From a checkpoint of a small transformer trained on Wikipedia.
Architecture: rotary positions, tied embeddings.
MLP neurons of a small language model. Each row is named by its layer, matrix (down: output weights) and neuron, and shows model dimensions 64-159. Each number is 128 + 24 x the weight over its row's rms, rounded and kept within 0 to 255. A neuron's up and down rows have the sign that makes its largest values positive.
A block is one neuron, or neurons of one layer that tend to fire together. After each block is what it responds to, as a language model described it from the Wikipedia text at the highest values.

L6.down83 [153 136 137 107 185 113 160 185 130  88 213 145 123 147 134 151 122 100 128 105  96 139  91 114 158 156 140 127 147 134  93 145 128  66 131 106 131 121 117 131 141 146 106 139 158 136 134  79 106 158 117 140 157 117 147 140  73 148 139 153 119  95 152 118 109  92 129 182 114 125  88 138 178 122 126 108 124 111 138 136 106 150 114 120 110 125 131 144 140 147 129  92 129 153 128 111]
L6.down119 [124 140 113  92 115 115 127 143 128 126 103  59 111 151 134 129 123 161 100 125 155 138 127 147 201 119 129 173  95 129 125 125 117 127 144 183 108 127 120 126  96 102 162 131 104 134  92 126 101  94 122 182 132 111 120 131 123 114 125 153 127 148 127 123 163 147 137 159 137 110 116 109 117  82 109 124 126 122 127 173 190 152 201  86 142 100 146 111 160 151 133 114 130 126 114 106]
L6.down344 [103 160 157 101 122 130 119 154 149 123 130  60 167 135 141 132 147 152 147 151 135 150 140 141  98 140 149 167 154 130 146 139 157 152 104 137 120 161 104 144 126  87 132 153 123 125 124 108 100 149 130 175 164 129 132 139  99 148 141 110 141 163 151 148 185 123  79 151  94  95 104 174 124 129 129 135 138 115 156 124 130 166 135 123 140 142 113 147 121 100 135 119 175 114 121 165]
L6.down369 [156 142 132 147  94 124 101 111 157 152 119 142 124 116 161 118 140 116 147  99 175 158 137 124 149  86 124 122 146  97 133 138 101 121 132 101 157 104 127 145 152  80 146 121  91 123 130 126 147 131  98 106 125 123 164 141 135 159 169 121 152 163 173  72 144 110 109  93 111 143 149  98 130  81 136 113 112 160 154 134 103 129 176 134 103 138 145 120 126 120 130 109 155 162 122 137]
L6.down435 [106 101 145 126 144  95 147  79  81 150 122 114 100 165 135 113 150 101  89 172 116 160  99 134 158 128 115 173 134  68 120 119 132 130 123  96 101 161 107 140 113 148  87  97 148 106 127 134 131 120 115 104 146 104 142 145 121 121 106 121 165 132 130 135 122 113 137 125 141 136  99  87 116 116 126 125 149 120  80 123 140 136  95 149 176 156 152 188 113  91 142 105 123  97 101 146]
L6.down463 [138 146  90 138  96 160  91 115 122 121 163 165 152 203 162 130 182  83 122 120 103 151 145 123 128 133 116 120 154  70 136 141 104 109 148  77 120 163  83  94  62 155 147 153 107 146 112 101  93 142 145  92 117 113 103  99 136 108 155 100 138 127  98 134  87 108 116 135 135 136 152 104 149 132 109 120 144 146 125 149 109 135 159 130 132 107 132 122 141 179 135 146 121 114 176 129]
L6.down585 [150  66 139 162 106 101  74 170 111 116 138 138 149 115  91 138  96 133 130 139 114 128 188 133  83  90 118 105  90  93 145 108 118 104 123 165 141 132 149 126 137 128 152 177 127 114 116 131 112 130 101 126 156 129 149 169 161 150 148 107 119 131 139  98 113 127 121  89 176 113 118 143 121 101 116 175 135 135 123 107 117 123 130 159 143 142 139 121  93 175 115 126 142 146 171  97]
L6.down608 [132 158 144 114 163 128 108 143 114 164 123 114 176 141 149 155 142 165  87 184  88 133 108 145 143 167 155 101 125 113 126 102 133 123 158 112 145 130 116 125 152 104 137 143 131 180  93  82 154 140  85 148 116 140 146 106 116 139 161 174 153 136  85 129 125 156 116 141 171 137 133 162  99 167 116 147 148 119 123 106  89 140  99 110 127 146 162 105  90 134 178 132 128 106 128 121]
L6.down657 [124 106 209  91 110 126 117 157  61 107 173 154 126 159 105  94 116 107 100 177 121 118 157 113 128  78 120 111 111 145 122 116 129 140 134  88 104 138 121 137 162  98 130 118  79 133 140 142 118 112 155 139 110 141 124 127 143 132 164 132 140 109 164 143 158 175 113 134 138 165 126  95 127 133 126 108 108 160 135 139 141 139 161 147  98 140  92 109 179 101 157 121 133 127 119 134]
L6.down672 [156  92  99 120 127 147 114 143 101 145 134 151 123 128 134 109 150 106 169 105 121  85 158 128 170 135 105 109  89 125 113 133 149 128 140 125  99 142 166  89 123 133 125  85 110 119 141 150  87 122 115 124 130 100 111  81 153 119  86 131 121 115 142 128 121 153 123 112 134 129 139 119  98  95  83 128 160 159 105 123  83 131 164 104 130  73 121 118 142 119 151  94 120 112 134 125]
L6.down699 [136 100 139 189 110 170 144 145 135 134  77 122 114  85 129  93 155  79 123 156 113 131 145  99 190 144 107 147 146 123 102 172 129 119 123 109 121 154 113 115 112 103  99 117 133 133 117 144  89 141 141 107 125  97 116  98 100 121 179 132 152 132 119 112 133 122 116 116 129  99 103 144 113  33 116  85 126 114 160 122 130 124 124 109 107 116 117  82 100  90 128 138 115 106 104  80]
L6.down780 [161 100 128 157 100 131 113 148 148 118 173 120 151 130 151 127 109 109 137 148 121 135 112 165 114 113 120 126 160 137 104 152 120 110 137 124 168 136 146 106 147 127 133 129 143 130 124 136 109 172 180 166 122 160 130 154 112 130 113 131 166 111 107 113 103 132 132 158 117 121 150 132 125 184 141  81 135  94 124 126 126  86 126 168 133 143 128 137 149 157 108 145 129 106 135 126]
L6.down849 [167 121 121 111 136 142 137 141 146 132 168 131 139 168 146 127 108 125  97 140 143 130 119 104 113  95 131 138  83 121  95 123 113 114 116 123 152 119 122 175 128 111 120 105 151 122 136 157 129 139 142  91 129 118 119 137 117 129 189 129 152 177 116 123 116 115 113  90 159 163 125 151 101 169 107 135  85 118 118 146 105  64 136 131  97 118 123 169 140 164 146 150 132 128  68  62]
L6.down879 [116 135  97 142 132 141 153 156 138 139 135 130 139 135 125 135 112  93 127 147 130 121 100 135 142 129 164 156 175 107  93 116 105 144 129 153 123 109  99 150 147  91 137 128 156 158 120 146 178 123 125 140 134 115 144 129 131 115 112 125 115 108 137 134 123 125 188 175 137 147 139 143  94 179 150 154 128 154 161 149 123 109 117 144 155 138 128 142 142 138 123 125 112 149 169 159]
L6.down1075 [148 141 169 100  87 140 105  93 117 121 121 105 142 120 142 167 113 117 108 145 139  83 135 116 119 183 162 115 125 152 123 158 110 138 144  67 117 133  88 148  97 140 156  93 114  75 108  63  99 110 121 161 135 151 123  83 129 139 116 100 163 144 131 106 125 155 106 126  67 160 110 117 105 182 123 116 133 127 142 162 136 130 151 150 127 129 119 172 125 150 105 128 112 107 125 179]
L6.down1338 [147 116 139  97 109 126 111 139 158 144 133 139 149 137 118 140 138 133 117 143 178 142 127 114 128 120 113 137  91 105 120 126 147 108 101 150 124 102 170 133 129 130 174 132 115 147 131 188 119 123 162 133 118 108 138 126 100 127 135 138 177  80 138  77  99 137 189 126  60 139 131 126 151 115 145 149 118 134 114 140 114 118 108 106 159 165 152 121 143 149 127 108 155 131 111 146]
Responds to: A word-initial "D" or "d" piece opening a quoted title or word, such as "Diet", "Dark Man", "disloyalty"; also ordinals like first and third and the conjunction "and".

L3.down427 [142 151 135 153 128 116 166 133  92  87 113 120 123 172 131 109 157 118 133 170 102  89 147 144 107 168  86 120 122 136  73 177 117 145 147 134  99 106 138 106 138 106 104 141 153 187 129 112 146 123 115 132 111 154 143 133 100  92 174 134 212 122 156 130 170 124  80 158 135 138 182 105 143 109 139  81 148 103 113 158 158 102 111 123 106 130 150 152 133 129 141 126 105 155 142 134]
Responds to: Ordinal suffixes and words marking rank or position, such as 4th place, fourth, 19th, second, plus directions like northwest, southern, Western.

L2.down451 [108 121  93 124  81 121  73 103 106  95 124  88 149 146 152 140 144 161  82 128 131 162 138 137 125 140 112  80 111 137  98  77 133  85 155 133 158 116 151 139 167 105 129 166 112 123 121 138 132 150 132  89  68 127 153 142 141 131 104  92 146 122 150 143 122 121 131 140 118 118 170 168 105 127 120 121 119 144 136 140 137 137  72 118 148 184 131 147 145 136 133  87 129 146  99 128]
L2.down483 [ 70 137 120 112 138 121 109 121  94 136 140 135 107 126 130 156 104 100 115 124 147 137 132  94 205 144 123 128 135  95 153 127  82 110 132 130 180 103 111 116 113 172 198 140 136  97 149 147 115  92 184 157 104 129 149 118 107 102 150 146 142 126 109 126 128 132 112 147 115 140 139 140 141 119 158 121 140 110 119 118 170 124 119 146 115 137 126 134 159 102 129  64 109 134  98  92]
L2.down971 [115 102 122 137 206 131  64 137 116 119 179 116 115 140 150 156 108 124  72 113 128 107 143 143 111 156 125  80 124 145 163 174 131 102 108 118  98 137  93  98 148 122 104 109 172  76 109 130 111 110  97 137 133 122 133 135 104 120  96 140 100  99 111 137  95 145  91 167 135 136 116 160 173 141 131 115 106 157 137 178 126 124 167 152 187 148 136 145  94 129  98 103 125 181 172 125]
L2.down1278 [137 132 177 155 103 143 115  95 153 181 136 123 156 121 171 123 157 133 179 143 171 124 121 154 132  92 154 139 124 117 125 147 145 133  99 123 124  46 122 113 131 143 146 140 120 142 138 119 136 127 113 166  93 100 115 106 134  89 122 127  84 147 119 105 124 123 159 147 152 148 143 110 108 131 125  74 138 111 106 137 162 110 135 105  92 171  88 175 137 112 127 156 118 178 146 122]
Responds to: Single-letter first pieces of words split into tokens, right after an opening quote, parenthesis, line break, heading or www., e.g. "s|olidarity", (S|ammo, www.s|ymptomaster.

L2.down599 [129 157 129 109  99  88 117 103 149  73 108 121 131 133  95 136 103 138 148 122 110  90 155 149 111  87 125 100 136 139 127 112 100 136  87 130 135 122 127 146 121 126 122 114 135 122 116 105 142  97 135 122 114 139 129 114 147 117 148 122  87 116 163 102 170 126 157 112 140 104 151 106 129 153 127 114 159 129 120 116 152 138 154  91 145 143 156 128  97 139 104 122 121 125 118 141]
L2.down648 [153 129 103 165 137 130 103 125 126  95  75 119  92 182 127  88 148 149 170 127 117 114 168 142 130 106 137 122 146 145 176 126 133 138 142 141 110  95 146 170 138 151 120 150 114 144 116 130 120 111 125 164 152 109 134 158 169  84 160 176 101 115 117 162 104 140 113 121 133  97 114 103 105 116 147 100 143 153  99 129 146 138 124 155 143  96 130 145 120 122 137 104 167 125 167 127]
L2.down1251 [133 149 115 109 131 160  97 132 147 104 145  98  90  99 129 145 142 110 138 142 119 162 147 117 103  89 120 116 151 181 126  99 127 149 119 104 159 106 156 126  79 162 121 104  97 122  88  75 116  88 150 150 130 114 133 127 139 114  99 140 153 122 118 140 153 122 121 116 111 114 116  98 100 131  85 138 121 143 126 137 121 142 149 100 141 118 183 152 153 154 102 108 160 148 138  97]
L2.down1331 [137 152 113 121 124 105 102 124 154 132 123 102 185 162 144  95 136 119  88  87 144 149 127 102 134 123 136 105 132 114  98 174 117  64 142 135 144  81 175 142 153  99 146 138 122 100 130 142 109 193 132 130 104 126  78 191 169 126 156 143  98 117 142 125 154 129 115 145 157 129 149 127 138 142 102 124 146 112 133 112 104 172 161 134 112  82 113  98  89 129 104 166 137 122 127 164]
Responds to: Words opening a new clause, mostly "There" (there were/are) and relative "where/which/who" after a comma, plus table-row line breaks.

L6.down38 [ 97 132 141 134 106 144  80 146 133 157  94  99 145 153 132 125 138 112  93 141 114  90 175 143 125 109 126  85 101 117 127 140 112 149 122 157 101 123 137 115 117 144 118 108 130 145 128 130 150 148 110  80 157 106 140 179  96 110 132 155 127  71 108 130 140 159 117 172 105 139 127 115 136 112 124 121  80  97 144 105 162 125 134 138 143  82 102 148 125 118 143 161 135 159 124 104]
L6.down60 [122 112 152 129 150 109 131  77 115 149 143 136 112 153  97 164  83 141 118 164 169 130 148 121 113  95 145 139 123  93 131 153 131 149 131 169 135 107  90 132 113 127 133 121 135 102 119 163  92 125 115 139 194 110  84 156 171 112 125 148 106 124 109 182 113 129 127 136 103 130 152 111 121 106 139 102 156 116 130 108 159 133 155 175 123  87 141 131 138 133 132 127 148 128 131 139]
L6.down102 [147 121 139 148 144 133 148 118 151 125 138 146 109 119 135 135 102 103 145  81 126 115 182 131 120 140  98 142 160 138 132 153 134  80 116  81 130  96 167 118 133 161 133 170 116 138 147 117 152 111 135 136 127 160  94 161 128 109  97 135 123 137 128 135  76 125 112 180  86 116 143 133 107 107 128 170 136 130 174 115 129 164 113 170 116 126 116 179 139 101 123 109 165 122  70  81]
L6.down207 [107 127 120 128 134 130 101 142 127 145 181 124 139  94 139 146 140 195 195 157 119 135 121 114 149  77 146 161  86  96 118 134 114 117 164 133 109 153 125  81 139 136 115 118 157 116 114 138 112 134 123 144  84 128 166 143 170  93  89 137 162  67 106 102  96 140 101 147 101 165 111 138 138 106 165 148  98 140 163 129 165 169 158 117 128 135 140 106 172 129 131 119 156 154 109 148]
L6.down389 [158 131 123 104 108  87 101 137  64  91 142 138 117 141 104 148 141 138 145 143 205 111 166 131 131 137 129 102 171  90 163 140 144  78 120  85 159 100 135 146 141  95  98 103 177  95 108 120 131 143 136 146 124  88 158 113  74 134 135 158 132 139  83 161 163 145 169 129 131 130 104 134 148 139 196 117 126 137 121 130 139 132 103 137 119 139 134 122 144 118 165 150 117 124 127 139]
L6.down456 [112 131 122 140 134 156 130 107 144 114 133 136 145 164 114 100 128 132 111 150 154 180  86 162 150 145 160 175  98  91 141 165 110 111  70 127 117  95 137 121  85 171 137 156 168 125 112 153 112 150 109 142 127 129 128  96 116 144 110  96 122  97 107 106 149 119 113 112 118 146 105 129 165 120 159 107 141 120 123 135 129 131  99 153 126 101 171 152 161 119 152 112 134 150 126  82]
L6.down493 [ 97 135 131 151 103 168 128 119 141 102 119 131 140 141 132 141 144 159 112 177 171 101 138 134 167 135 140 133 157  92 116 123 130 118 127 154 158 127 151 148 144 145 103 140 129 142 107 142 130 117 161 158 153 118 138 125 135 168 167 117 142 119 144 116 113 102 145 128 124 117 118 120 129 148 101 121 155 112 132 145  86 143  88 140 158 110 175 135 180 136 148 141 152 114 113 133]
L6.down521 [149 104 162 163 139 116 140 121 101 123  45 158 110 125 101 155 107 185 147 132 115 115  97 150 114 119 137 157 126  96 129 140 109 154 137 139 138 113 114  80 136 114 157 100 164 139  99 133 127 140 101 114 156 115  98 116 120 117  84 157 106 119 106 149 110 159 158 101 143 128 100  80 140 173 141  90  92 161 122 146 165 161 132 122 121 163 123 111 113 118  91 133 118 103 141 140]
L6.down791 [131 137 113 133 157 151  79 121 149 129 126 164 126 102 166 106  65 141 129 149 125 108 118 105 167 129 111 115 131 122  67 164 159 119  95 116  92 135 148  97 125 169 148 114 140 112 132 132 153 108 150 152 110 114 142 127  88  70  79 119 126 111 114 109 121 127 162 126 155 146  97 125 147 148 119 195 121 132 158 126 113 125 152 139 112 122  88 125 124 144 138 133 133 117 156 144]
L6.down821 [147 125 139 138 164  98 181  85 142  63 144 117 190 129 118 128 127 118 106  95  81 166 136 120 111 109  96 121 118 163 138  69 151 130 163 194 163 145 117 134 121 147 125 103 128 129  93 181 138 135 135  96 120 124 123 136 102 120 221 113 119  88 148  98 137 150 157 173 129 144 115 115 117 139 118 141 105 103 105 126 134 125 137 115 143 134 114 111 128 124 129 114  95 121 135  94]
L6.down824 [105 126 119 144 159 135 156 118 116 107 136 179 168 129 110 138 108 138 147 143 114  65 156 101 111 104 127 115  80 128 207 131 158  61 134  99 125 134 141 171 147 125 132  93 134 134 144 168 127 146 133 117 132 121 112 157 172 116 163 144 112 110 153  88  73 121 167 167 151 137 114 129 148 138 136 133 154 129 130  92 131 110 158 110 131 128  99 130 126 146 175 145 147 116 189 123]
L6.down835 [148  99 137 114 153 110 144  99 111 130 104 155  73  94 162 108  89 124 151 120 168 119 140 103 157 157 160 118 124  94 148 151 182 128 150 149 130 130 145 147 137 134 133  35 126 118 135 149 113 119 135 157 115 157 158 125  89  93 121 118 115 165 126 125 147 139 115 137 178 148 125 148 131 118 117 149 122 141 162 141 131 126 115 137 101 108 129 135 188 142 126  97 142 147 121 155]
L6.down886 [143 133  95 133 103 133 134 119 123 163 131 103 141 124 123 100 131 156 151 127 118 117 128 138 143 110 163 101 101 117  91 114 131 150 121 152 146 133  81 133 117 136 154 109 122 137 142 144  86  84 139  63 128 122 108 113  95 117 127 143 135 139 122 145 124 159  88 156 158 137 107 108 126 144 114 125 140 166 153 151 159 105 116 107 127 121 119 115 125 121 121 130 135 110 142 125]
L6.down1036 [127 142 161 128 105 101 124 104 133 102 144 111  90 131 108 118 123 173 129 121 103 139 128  78 129 142 145  86 144  99  99 101 185 131 111 106 127 157 117  96  98 136 125 129 103 138 145 143 139  90 105 159 104 136  95 166 133 116 114 141 138  97 123 156  99  86  94 146  93 119 123 122 117 165 149 105 185 129  76 151 133 178 148 112 123 127 149 116 134 103 114 127 109 119 143 115]
L6.down1209 [114 149 160 179 124 123 144 110 146 112 151 128 126 120  87 157 130 131 122 126 116 108 113 134 154 139  88 130 131 136 151  84 142 116 120 153 125 109 141 119 142 126 152 199 127 116  72 153 186 132 122  98 154  57 145 134 203 129 112 141 114 114 167 116 122 148 129 106 139 111 171 126 140 110 157 146 118 106 140 129  93 147 114 147 125 111 119  95 158 140 144 141 134 126 128 178]
L6.down1225 [145 117 172 137 163 137  63  82 140 118 146 123 153 112 135  93 146 123 153 143 148 173 116 108 131 102 129 157 116 118 200 161 139 113 118 148 116  94 113 182 145 133 118 146 116 136 133 131 145 117 115 144 100 150 145  80 102 122 122 113 147 153 132 181  91 112 114 122 148 161 112 134 148  84  96 182 117 146  96 119 142 140 137 130 142 104  98 177 122 120 136 100 127 107 115 138]
Responds to: The space or first digits that start a numbered table row or list item, year prefixes such as 20 in 2013, and season dashes like 2022–23.

L3.down935 [125 118  76 169 124  79 119 121 101 135  98 130 116 105 151 121 150 112 106 145 129 101 102 124 106 122 103 135 122  90 156 108 131 146 107 121 114 115  93 140 118 166 110 127 102 120 131 108  95 139 122 126 134 122 151 119 133  86 131 124 123 126 132  86 148 118 148 162 146 143 173 134  93 170 119 107  87 118  85 162 125 137 101 129 120 177 152 135 116  93 102 126 153 136 157 127]
Responds to: Words that open a new clause, mostly "what" and existential "there" (what the hell, there is, There were), plus scattered symbols and line breaks in tables.

L3.down338 [ 97 102 131  91 123 139 176 120 128 134 126 148 153 139 134 121 141  78 104 136  86 124 103 159 118 120 101 136 118 105 115 118 112 130  93  98 141  82 105 121 112  90 167 134  86 136 121 128 120 144 113 102 148 134 139 109 137 140 134 159 127 122 129 103 142 133 122 167 150  98 120 138 142 112 114 135 136 141 154 119 114 151 157 163 164 122 127 136 163 125 156 143 104 104 107 123]
Responds to: The first token of a four-digit year ("20", "19", "18"), split off in date ranges, tables and prose, such as "from 1998 to 2000", "In 2003", "2019–20".

L6.down152 [137 179 139 185 130  83 124 164 102 108 148 114 122 137  99 139 169 162  98 145 118 103 165 170 132 159 146 133 109 131 126 144 154 145 138 122 137 136 135 130 143 139 169  86 137 126  85  92 152  90 120 127 106 148 131 116 102 109 143 147 122 169 125 160 134 157  96  41 155 166 117 122 153 143  98 123  94 106 128 125  95 113 115 126 112 122 115 104 132 120 157  94 140 143  83  92]
L6.down155 [145 114 163 116 122 105 121 131 151 144 131 119 131 107 147 133 165  93 143  85  73  90 103 148 110 130 134 139 159 155 125 106 140 106 111 113 138 139 143 116 145 140 124 105  97 114 120 112 147 147 135 138 120 128 169 129 105 129 112 130 131  94 116  98 138 128 140 116 137  88 116 129 163 146  81 104 105 125  76  85  93 112 107 146 122 125 101  81 148  87 119 106 129 126 163 106]
L6.down162 [113 168 135 148 127 131 122 150  89 139 135 118 132 157 145 134 101 111 159 119 141 138 104 125 157 148 124 141 125 141 157  93 114 103 141 127 108 149 140 131 143  76 163 128  86 119 142 128 126 104 125 138 120 140 145 118 137 132 122 133 136  97  94 172 173 116 124 161 147 104 147 153 117 132 144 102 123 156 140 125  89 151 104  76  87 137 110 169 116 116 151 111 116 106 129 105]
L6.down295 [122 118 154 144 141 123 105 136 151 141 170  82 142  96 149 113 161 165 146  70 171 102 119 101 146 154 101 146 124 154 118 126 141 139 163 101 129 119 138 122 126 156 129 102 123 105 102 101 101 147 119 110 115 158 113 186  95 146 111 127 102  99 134 125 140 107 114 145 103 117 130 131 131 139 162 104 152 126 146 141 168 174 158 139 112  92 155 165 172 164 137 122 153 143 156 102]
L6.down468 [107 135  85  96 132  91 146 174 136 161  98  91 165 129 157 126  92 130  84 141  86 122 101 106  97 137  90 120 150 169 134 131 105  93 121 139 121 124 139 100  95 161 107 129 178 128 132 171 120 138 112 106 141 149 106 138 123 116 117  97 160 113 133  90 182 153 155 149  92  70 123 104 142 196 127 141 120 122 160  94 102 169 111 100 109 144 114 115 133 144 101 144 121 135 143  99]
L6.down518 [140 110 115 133 113  86 129 149 114 115 109 144 147 101 120 146 161 118 104 135  90 118 144 169 107 169 135 153 110 133 137 121 159 168 158 121 120 147 164  96 154 139 163 140 161  93 102 164 129 123 134 161 125 138 170 133 123 152 141 120 120 143  73  85 183 102  46 113 132  87 116 135 117 145 117 150 135 126  96 143 132 145 134 171 143 122  97 131  92  80 138 130 115 123 112 119]
L6.down529 [100  98 137 134 119 116  99 108 154 112 134 105 144 109  85 115 144 103 143 148 108 110 121  87 100 104 159 151 151 129 118 108 133 172  89 130 141 100 115 131 108 119 121 124 154 106 127 137 155 100 109 158 109 120 124 104  95 146 159 127 121 149 142 113 122 150 118 158  94 119 152 158 105 150 146 152 103 190  80 125 116 127 106 142  58 162 149 139 130 153 156 111 117 164 104 137]
L6.down541 [142 118 160 133 134 120 130 119 101  98 171 182  78 131 133  80 108 137 134 173 136 122 105 145 134 155  82 117 154 133 135 128 134  81 112  82 129 125  74 125 143 126 143 106 158 134 135 108 156 143 117 138 122 110 144 137  88 132 121 144 124 118  72 155 158  88 120 118 116 157  72  87 102  59  93 154  78 123 169  99 119 142 143  97 140 142 146 138 136 111 143 140 125 119 134 132]
L6.down575 [113 119 142 113 138 158 107 103 127 142 113 141 107 162 103 101 141  80 137 124 150 122  94  98 151 171  98 158 193 122 121 104 133 123 143 113 155 131 133 121 175 108 144 140  78 133  91 133 186 122 116  94 118 107 140 113  82  81 123 161 119 120 119 113 145 150 149 142 119 159 141 112 118  27 135 149 149 153 136 122 108 159 137 107 113 171 135 157 124 150 136  54 142 114 120  84]
L6.down633 [139 131 137 144 159 142 149 155 141  84 138 120 111 143 124 106 117 111 141 128 129 125 108 107  64 158 122 111 142 105 109 145 148 116 142 148 148 130 152 129 106 154 108 126  87 158 123 127 110 113 152 154 171  97 154 112 130 132 127  95 111  92 152  80 192 120 180  87 133 110 108 126 122 144 120 121 125 124 148 123 126 119 141 123 123 109 163 160 129 113  98 158 120  94 141 126]
L6.down697 [ 90 162  80 128 109 172  86 151 129 122 130 148 125 130 135 176 164 136 120 111  94 125 173 126 135 133 157 137 156 116  94  85  85 146 108 125 135 119 109 144 132 149 138 113 113 135 126  97 109 166 130 146 132 175 149 180 149  99 102  88 150 125 185 103 142 192 112 145 136 151 125 118 144 149 148 123 105 145 121 106 150 121 158 136 132 143 161 144 111 150 133 127 163 124 109 158]
L6.down723 [149 115 126  90 141 102 127 125 138 149 155 130 175 132 124 165 129  64 152 136 164 109 137 126 124  93 107 142 128 115 128 103 134 124 174 151 109  95 136 132 123 121 122 159 122 147 141  75 141 120 175 107 137 118 142 152 142 144 160 113 128 135 170 101 161 119 127 108  84 162  94 148 150 198 107 110 118 161  98 126 115 105 134 181 115  76 114 119 139 123 123 148 172 141 134 124]
L6.down867 [154 137 113 166 127  85 107 126 144  95 132 113  72 114 132 105 159  73 151 130 129 148 144 147 107 140 113 122 127 151 138 145 139 112  98 125 119 120 149 116 111 119 136 153 103 126 183 100 124 179 138 114 152 141 130  77 143 113 111 116 139 104 117 132 161 149 133 141 123 120 139 138  90 142  99 202 121 144 147 122 165 126 131 123  73 114 128 169 128 121 136 127 155 141 169 142]
L6.down1009 [100 165 114 166 116 114 133 130 179 117 109 162  68 112 114 119 108 153 128 161 141 138  88 140 106  99 103 132 101 128 154 126 102 130 149 147 135 125 179 116 129 187 131 140 101  84  98 149 142 166 137 112 141 169 127 122 101 134 125 133 122 118 122 126 133 143 118 154 152 131 117 109 135  99 100  66 115 150 114 139 170 101 149 146 140 132 129  97 100 105 175  82 104 160 121 112]
L6.down1250 [ 95  94 159 178  89 131 138 126 132 105 114 151 117 146 136 130 166 106 182 158 110 143  91 153 137 136 119 145 136 139 132 103 118 109 129 118 132  94 136 139 130  92 178 144 134 141  98 143 101 141 117 131 100 166 118  93 105  99 134 137 178 137 184  91 118 162 128 128 166 144 153 120 146  87 147 106 154 134 101 107 171 130 135 166  62 121 106 177 131 112 140 114 159 105 125 107]
L6.down1280 [101 116 122 123 134 147 158  93 111 150 109 176 120  84 122 118 149 154 117 123 136 134 110 172 129 116 122 112 105 173 157 117 141 139 120 137 130 139 173  94 153 139 132  82 130  90 122 114  94 122 138 141  67 145 151 101 149 113 155 200 148 114 124 110 126 116 142 129 148 133 144 148 155 168 109 126 108 165 127 109 154 117 163 189 117  97 118 126 127 121 109 124 160  91 134 150]
Responds to: Clause-initial existential "there" before were/is/are (e.g. "There were 223 Jews shot"), plus opening pieces of personal names in tables and lists (Jeannette, Lerma).

L2.down2 [140 128 157 104 176 134 121 136 195 131 119 143 103 133 118 138 154 117  99 111 115 131 134 155 155 121 143 116  92 167  89 158  91  87 109 153  99 114 145 110 126 133 124 117 159 135 114 105 129 140  98 107 111 119  88  97  78 130 102 132 109 120 121 108 127 116 143 138 125 121  67 119 101 124 125 122 127 131 137 125 146 100 131 116  92 119 102 137 121 130 126 156 100 135  97 149]
L2.down286 [ 97  83 123 155 137 139 109 134 128  98 119 116 104 131 137 144 129 115 174 157  95 126 120 153 127 108 142 128  94 113 183 121  86 169 109 144 175 125 150 109 139 131 116 167 145 131 124 170 118 128  92  93 140  94 134 158 105 132 104 145 107 122 130 116 128  64 116 152  98 142 120 139 140  70 166 108 111 132 103 113 129 113 142 111  80 127 146 139 180 140 152  96  89 121 102  74]
L2.down956 [135 125 149 118 131 123  96 104 115 136 123 112 119  90 131 137 153 132  96 117 155 111 142 119 128 136 110 129 173 155 118 146  89 128 149 153 138 125 135 123 138  98 135 103 125 131 125 130 178 141 110 114 123  70  99 118 141 133 129 152 128 139 114  79 135 119 120 159 161 124 126 143 114  92 139 146 133 116 141 112 117 117 121 137  94 104 121 109 107 110 149 162  99 165 142 171]
L2.down1209 [123  70 154 108 145 106 105 130 165 141 171 135 152 166 125 108  96 139 112 143 139 133 127 158  83 142 143 121 113 103 138 119 123 181 143 147 156  72 137 120 160  84 138 136 111 100 172  85 117 156  91  96  83 144 108 131 147 138 177  98 128 114 171 146  90 126 127 133  71  96 124 125 101 130 159  93 139 132 162 143 140  82  99  96 137 114 148 174 156  99 142 106 128 130 105 124]
Responds to: The first piece of a four-digit year (20, 19, 18) in dates, or the dash inside season ranges like 2018–19 and 2000–01, often in football career tables.